Weights of a small transformer language model: capped logits, 5835 steps.
MLP neurons of a small language model. Each row is named by its layer, matrix (up: input weights) and neuron, and shows model dimensions 64-191. Each number is 128 + 32 x the weight over its row's rms, rounded and kept within 0 to 255. Numbers have three digits each.
Before each neuron's rows, "fires on" lists the tokens most often at its 100 highest values on Wikipedia text that the model never trained on. A number after a token or word is its count.

fires on: "s" 70
L9.up694:175172126120127169105147113083079161096114105043109114142118130141156172132132144172102151204179162076149145099148115141135196118104130137073132078091190104145187174079147103128154099163108114122073104185163136167154112071142085158143136104102134116130144147125080098144173099146093154158096107129061105130141151100094095111109120100098149070150090138122081102100164111162094158120161

fires on: "," 40, " " 19, "born" 10, "1" 6, " (" 5
L9.up481:142136152140127069123129128110136138082131149093104139155139133060087118127180100125185122155124115130171105130116110173127136096076135143137155107128113137178103122195085166135086122045146068151127108101187134136069101112085141120180141129100144076121124155107163141170118126156095120081155128158151089114135101180141071185191126078111116110159108143071167118111100090186110107090184

fires on: "ed" 68, " " 21
L3.up294:171174107142113110046084103065108087132138077126129101134166143092171136103123121112078124108137122129115137156146177165149078120110137099147118115133109166167212130155100128152094135156152142134141117153072128122112078070150126137127219166137120175198140060126169133161150148120139147129095112122136141169119060082153101118142071126118101119095176115134126149126157130128157088123108

fires on: " and" 60, "." 11, " White" 4
L10.up227:165146093086085098167065126120138162137157146136105131131118121153150152088140117102107092187162124141132141176064102057152111023144123147155115123123070169162171177099122111141080111128150113090090107081169113132136171091157134099154127126165152095144109068127130125155132103119155092143100134144137104131110164072112072176096151132097161166075152144137106188141177167063088119132049

fires on: " do" 20, " Do" 9, " so" 8, " You" 7, " be" 7, " •" 6
L6.up246:107101111114130105149137130148139110198124114089094084100108138120145203163110076136117146175093151136091130099096198089109154106120150109108122133161092191187179134160126148043131182130143157114072099118063075125141154190126120140122167118107130144075166100173092121077103145118128098146066068149152131165131160098139095133113120081106134106083125043128177180157129144123077176135115

fires on: "g" 25, "b" 20, "un" 5, "s" 4, "um" 4
L10.up192:120111089179084126131136090073094148113183153085143115148085174141113124155120152162110122157132131108165114146175103182112070162102103097146090097091178115140117102127147122159168109163127163133064083156162153161158148161182110128117108072182170105098185099107140142152154134132099090137175161110100123153134145049163109110167153074103164106087128183083141128140116031119170120125135

fires on: "d" 18, " \"" 16, "al" 10, "-" 10, "s" 8, " " 6
L7.up426:103180158152161085133096095191110153157140104154143126077156196148113052080140185142088116129117065090124160138115091066118142117110145094073103125161127188097118135164161112092102082184053110098104125135068117135169096126068157104143167148144125209122162111147125080178080124161163105099170148145125117148168098145103159196108084128130110091123167114115111134091109160143132143125105

fires on: "y" 17, "re" 13, "0" 12, " Force" 9, ":" 7, "ll" 6
L3.up159:157128147087154175084148135131141121163133148110102126161135138154211098130117132139093149170176108145139088146106094077100152141088152082146172141157151122106066196154149096144136058203092060160148122120114085078155082159083085120116140110121111139124091153143122065110176173107066142135132070145145120173146111142137113166138130150169070121128125150106112108092135135157148100156076

fires on: " a" 24, "y" 22, " just" 6, " " 6, " is" 5
L7.up438:122141109126126140115142091174138137134178117119104112096064118154117146114105073145071138112161093122171158144121182076202168123074125109051143151190115125087103079126175137106127116145139089129135134137166104169169149102155116115124113141116126167133166124190122099102136166117087096118067165089134071106139150135088103079119149118174160142100143185084115121145111106171145126073131

fires on: "c" 32, "mit" 7, "bel" 6, "habi" 4, "va" 4
L3.up675:106142172094193068126105102133067145131169189106133077184177130166122056132123108133123155142112184137088142168113152156087099144084096141121090122138115092161186158097091156134129129133141154091123097135167124135110093072116134159146089125151138120141157118145148171098132023129127100112119132131182135102094183125170121122155143167137122094152114131122162208067149169094146165107113

fires on: " " 39, "2" 18, "0" 14, "7" 5, "9" 4
L9.up716:199138142124087100055137151138126153129059134172159156125092081138113111163182129089096112118159153157124091101127136163128160134133078119113065190117131164157137071150128128099164070116139099136097113101170130149130089098090105123102105130187146102113166158114166127169135080114135108122119117147090136096160204115131124124149174135193123114200125204079131158111128198113118116116124

fires on: "." 58, " No" 6, "0" 5, "wo" 4, "side" 4
L6.up227:076128110184110026035153126109142161160171158132109078105127081081111122158129092176100104106134136181128104149148144143049168110112136157080138082106121138104080155145114186141094133108168111131092126116127134139143108215146181150124101129107156161118121113138149111151167165169134073111132122106108112167108248093064094125101110128152129134143159188125154139200071091116145165121131

fires on: "7" 24, "ci" 14, "c" 8, "2" 5, " was" 4
L9.up612:170073161111147126091065148107128128169149115147151140111170107159065136120129059088154147080165088127132158194131191116139101134107134127126096138122110109074127130153134113121143155171142202149144150227085123217115126159190083128177116141145115100151061103149061112130077146113188103154093138186128129057138167127132145129109129165156134155115092058154196137178120181102149119128154

fires on: "'" 99
L9.up515:141104109151109093155112131115076074097151081091146117109128148159134088073099087057116099102097083097094141180146097196112138169133151102160118143090071163101105154128170089183148118092188128160098162128133064052071095149091076144158095112170088133085098145147121152115147115167166106112119112140169146088046085135129123171139066083120176159068172133148133111093149121185134133174115

fires on: "}" 23, " \"" 14, "-" 11, " Ka" 6, "a" 5
L10.up139:106086181134121137141095150094172092161111098097152114145107127149053131109152115161115164090132097123186098177141100112141108162105119111131190133145153133092125112129153142076056150094141104018117102176157138152109136103114110107163119113109161094122079178107109150179092161135141075109155120147112115105164169069124162129100109148147148135111105115095165106169070098185081131114156

fires on: "." 19, " for" 9, " of" 9, " La" 8, " such" 6, "com" 5
L6.up95:141166108198127101105127144046115122048168108190101137091154133154160113125189145130134114115146114103119148182106086101153158137132060140147133144153121183174147134126136160179090149141100167191054091085158135157138153123158137130202110099105089102130157102099111128149132061158152079134104146142147106083118129072125111158074119105180166143113155102137180148110141130088125095126100

fires on: " which" 27, "0" 14, " " 14, " if" 10, " |" 10, " that" 9
L9.up115:127144137083108100216143175105095148089124130120138206119091125100115150144166160094165139125118144143148183139139159111163142151093098123107179186172121170121162154159100167114074091133101172158080096068109127103097166160153054116152089120138100137102133162077175111069196172087178128127175177123070112102130127084161108168124084105082124086123202127152127183100120155163055049135138

fires on: "." 42, "b" 6, " Van" 4, " Jerry" 4
L11.up98:140123122183102145143163133133068110187117117114144133145158107183128108139143100117108183139158145183127093189154136084162074089125107108161163189064070179195140135130128152083106073144120084145156130136145117112139196111238149107147076095131102112136128126173125135098113101202127115116074074150156132131140117134146147227083123102133149142151125099103126161106155090152164194085118

fires on: "==" 28, " ==" 25, "===" 13, " ===" 13
L6.up264:118202183144188149166117094184171159152092143155115107123092153097130113130165046176101186087142150158106106130131168112139130186108116068129112118181094134122121141214105167164097132053134128123127161159153134079157171115142176109149046160156139148137128125159161162185138165127090092158145123144109092139153119080132169126134129196125106175110133101084102142104088080136131116142118

fires on: "0" 38, "′" 14, "7" 10, "5" 9, "3" 8, "1" 5
L9.up544:146175169074120057099162193052084131115101126190098144086116169128140145108149127142058165107143163134110140080150090214160125157086137076172138086093106108164132168109147084155120121066118126141136082112176108152132076121101110116115083098138154100179140128108181121111152141111101084157142108158100131086098190123124148074162153131190164159135106143132195142083111099178126108157099

fires on: "s" 33, "u" 7, "-" 7, "al" 7, "er" 6, "it" 5
L8.up767:133156151148097173126112083165132118128076125083086091105118145117117156124125174146116113156175116127130093101139114114197134099139110132118116126119124154127115162151142176111161086136088078139094094141151140138170091154108076111111068119119109149161113059153151119128109122156142167106136162183107141170135118058144142202106128089174110124125134129138070156111202131187096106076107

fires on: "s" 41, " for" 19, "es" 7, " by" 5, " Website" 4
L8.up10:167156092143120101076167163109124120085093138109125130149067163165079116121170141130147120164128111076125128117130170161112116098112124115129204096078153099161151174094163148149131094117162121084094126151090124121110105103127082125170139155113171133145067128074075098143168147166066112118121179076137088122150171115124103082148121093118090095082141117170102136118086130101135226042132

fires on: "born" 19, "1" 16, "0" 11, "'" 9, " said" 7, " " 5
L7.up272:166180190135114139143156163172192146109110119077100162159151084120066131139117134103139121138110084163106126112118166059123119147100113134110154107059117142115069154143123126123155111111120138181132072131153107112111100138143077113202127156106170075110191114112154122122084114128188090127129131142159148084133105086075113167122085167140166093212105130187136116121136115228110104163130

fires on: "s" 21, "th" 10, "r" 8, "ry" 7, "ly" 6
L7.up712:179130091092182125084097091082128153096124093085121107153152177132088107135183139133163219176152082052125137124065143162078158086121147131110116176116154095154114157162130161170105150153131113095069112116164135142136138159186095079171171146118119132131100083116164139123154150158046146132072115173082117111176104153047082106117152134103140109134136198102109123116079168140140178116119

fires on: " " 43, "\n" 5, "ed" 4, "'" 4
L10.up44:087129156128126124088114106112139089121088145086113099101145182141134117109166129172126154142153111141128137147148136128086139154105133040104147158095128135134125094160125136173069055154169191134091131240144170109121116084109154110096135093131131122141119107087139136165122115132131111124175158148131118148160101126116092101127119162127133096166199093143187111113099167121130094111121

fires on: " of" 32, "e" 8, "en" 6, "ic" 5, "0" 5
L6.up154:115143084128133149136118096126155124098111121145198109093078120119149141188063101097104161166173050113095108162202083176127151139192094177139140131145065066116119166095111101134093134139106097194111107114156099147109129160121111184125175118118109144141109197122150119117123158098107115174087127079162123120082164144139075156150149095120111067087126115068083170118104171150125124105089

fires on: ":" 39, " de" 10, "-" 8, " |" 7, "lla" 4, "0" 4
L10.up275:120174155106171121093141143153105133141125134117154181129115159160104078142131085145116111155131118108132106158147141146151130138086180098117158130135074117103106177142139120083121140125076156185138125143164088059074071095064137152074071119160132111152179149128187103123138078172123140162039089088109216143137137157071171129083111155174121145136136137136126145154153096136130172194089

fires on: " to" 20, "ri" 11, "ign" 7, "y" 6, "de" 6
L7.up596:185105166114164149097156152157120086125101161080135124144081137140147165117103142121122120163145116104145174164113053157101136122127107117141163121159138148122174162068105154165169177149164147139158103170085100141154092107132155108171109078157095123120094140065065147102138119110065100102141107128158156096112098111095077095129144098052143122137139132164147159132140126144094069116134

fires on: "A" 20, " " 20, " de" 19, "'" 12, " to" 9, " O" 6
L7.up329:107165086147122128090176113124168057132104109184163162085201147161139151092179074144084129140098149154159144154110122202079128155121118113168175114135104113164150149097098165144111072065128062135105131120173112120189072094051135125109058121178138147107152137177108152109123157180139107069123148136178156167130143094096114156131109068151149148107095123123130171104166068122084158187105

fires on: " " 100
L10.up661:114159104145115166084111117154144113062123061118189141137134123091131124142192139165132139138131192149117085151186142121154159134139081099117158146148184138132143121117088189155094038125167139149144114186138123127162126094102183131150133126190095165143158137109099135135100127172184116120067115168113174134134067149143108128177149150066143133118130140162135130160109109075120071093177

fires on: "1" 18, "2" 10, "c" 9, "ar" 9, "ri" 7
L7.up468:160146204093161154147100095128170072124145088091113095130086093204134158079101106043120072099087114105148133149124109102148078151109182090123113123189129127100065057131156135123138166123134103150164053139099097199073118136145143137138157086140119087166149144182162092182109157106150216117092163141120089122151172155140114136113172208140141131104170135109118157118146115111119146133127

fires on: "-" 17, "ul" 13, "i" 10, "ta" 7, "a" 6
L6.up440:064110192087125123118133117136177123160122149126141109139093160107123176096104058114112143137133117125131163117106057152191116143114161068085094153126119111063092117046145177108068113098188096090168092102082092129141121127112151161170132167112161126110070121114133178153107147113128107169132117193139101125124086125167177165127149124115134156090083121114184210119123080184092141210135

fires on: " a" 35, " an" 8, " is" 6, ":" 5
L3.up383:136063082127126088145082096034163147127114104099091169113110108142125086097101081115130112134143122153143194184105138104173159092103120110075145093145114114111127145057070108126088148129141079095120171166119147068178156104145162123104140140131131133092090126167159138116118123133056142162141098119064133187126146134132089161110177107149144121119092167076083158101121119194181117160133

fires on: " " 91
L9.up223:125126142074160164093105148142111168162081113184166120122098139110107114142133183115102176087150140142128170166141121130139104167157102131076128153093094142141140124101117118100111115113111142091149043125190111139212112148113159094153136089123150121111107123127165185119145139213130097127111162107109139177120108122167095105200130172103149156139202149166102184133112049121059103111119

fires on: " was" 25, " " 22, " un" 10, " is" 9, " be" 7, " de" 5
L10.up766:136131081130153085099105112139158132083121085082187174106075129171167056110103107165059102112087170097183111126101156083121070124091182117114196151111185121164109124169115152117113088141128157162088179155137127162146088097110127130136110133183148136054114101125160124100093144145106112122100133100166132117172138130153161197124100131171102117091120105126199163130130074091100154194093

fires on: "'" 21, " (" 16, " under" 6, " a" 6, " as" 4, "," 4
L9.up332:093144104154149071175167125110081116188140128106177121087105106120092111124136092170111128116058140162060127165097125143120091133073154148145118100129093151125160178114131049117127128096144157157145098106143104116168161179104163149127103149063170138170147086187098072125097119164140113091138148141213118079095140096181140150114074097182177171092126129154216146145143106153051143101142

fires on: "s" 22, "." 16, " over" 10, "side" 4, " stop" 4, "gan" 4
L7.up361:145170168156132110105148111103134100091152108128063118073171166187097198121124096170179087145075086176140122192105154125044140144111095128149081129081091155141186145116139185147093112158163172128100119111222149090082119102130173107118061122142128093117159105164097088155148128135167133120166140131128129156136163080083081039104100134163146150129139211144120160172110155152117142104150

fires on: "s" 18, "ly" 13, " not" 10, "ing" 6, "ed" 4
L8.up447:112173106104125154105169109071043118009110139147093144227153126109155133179142138125128144131072140128138130117119115106137156124091096143088132148126115087147152146141122082081128054185148180094172099155141091157149154095162140106140136177161126050195110094164123104151118141171070090145094177127102132128116137105135140113126134137133095117163114127106140161091137128166117097110109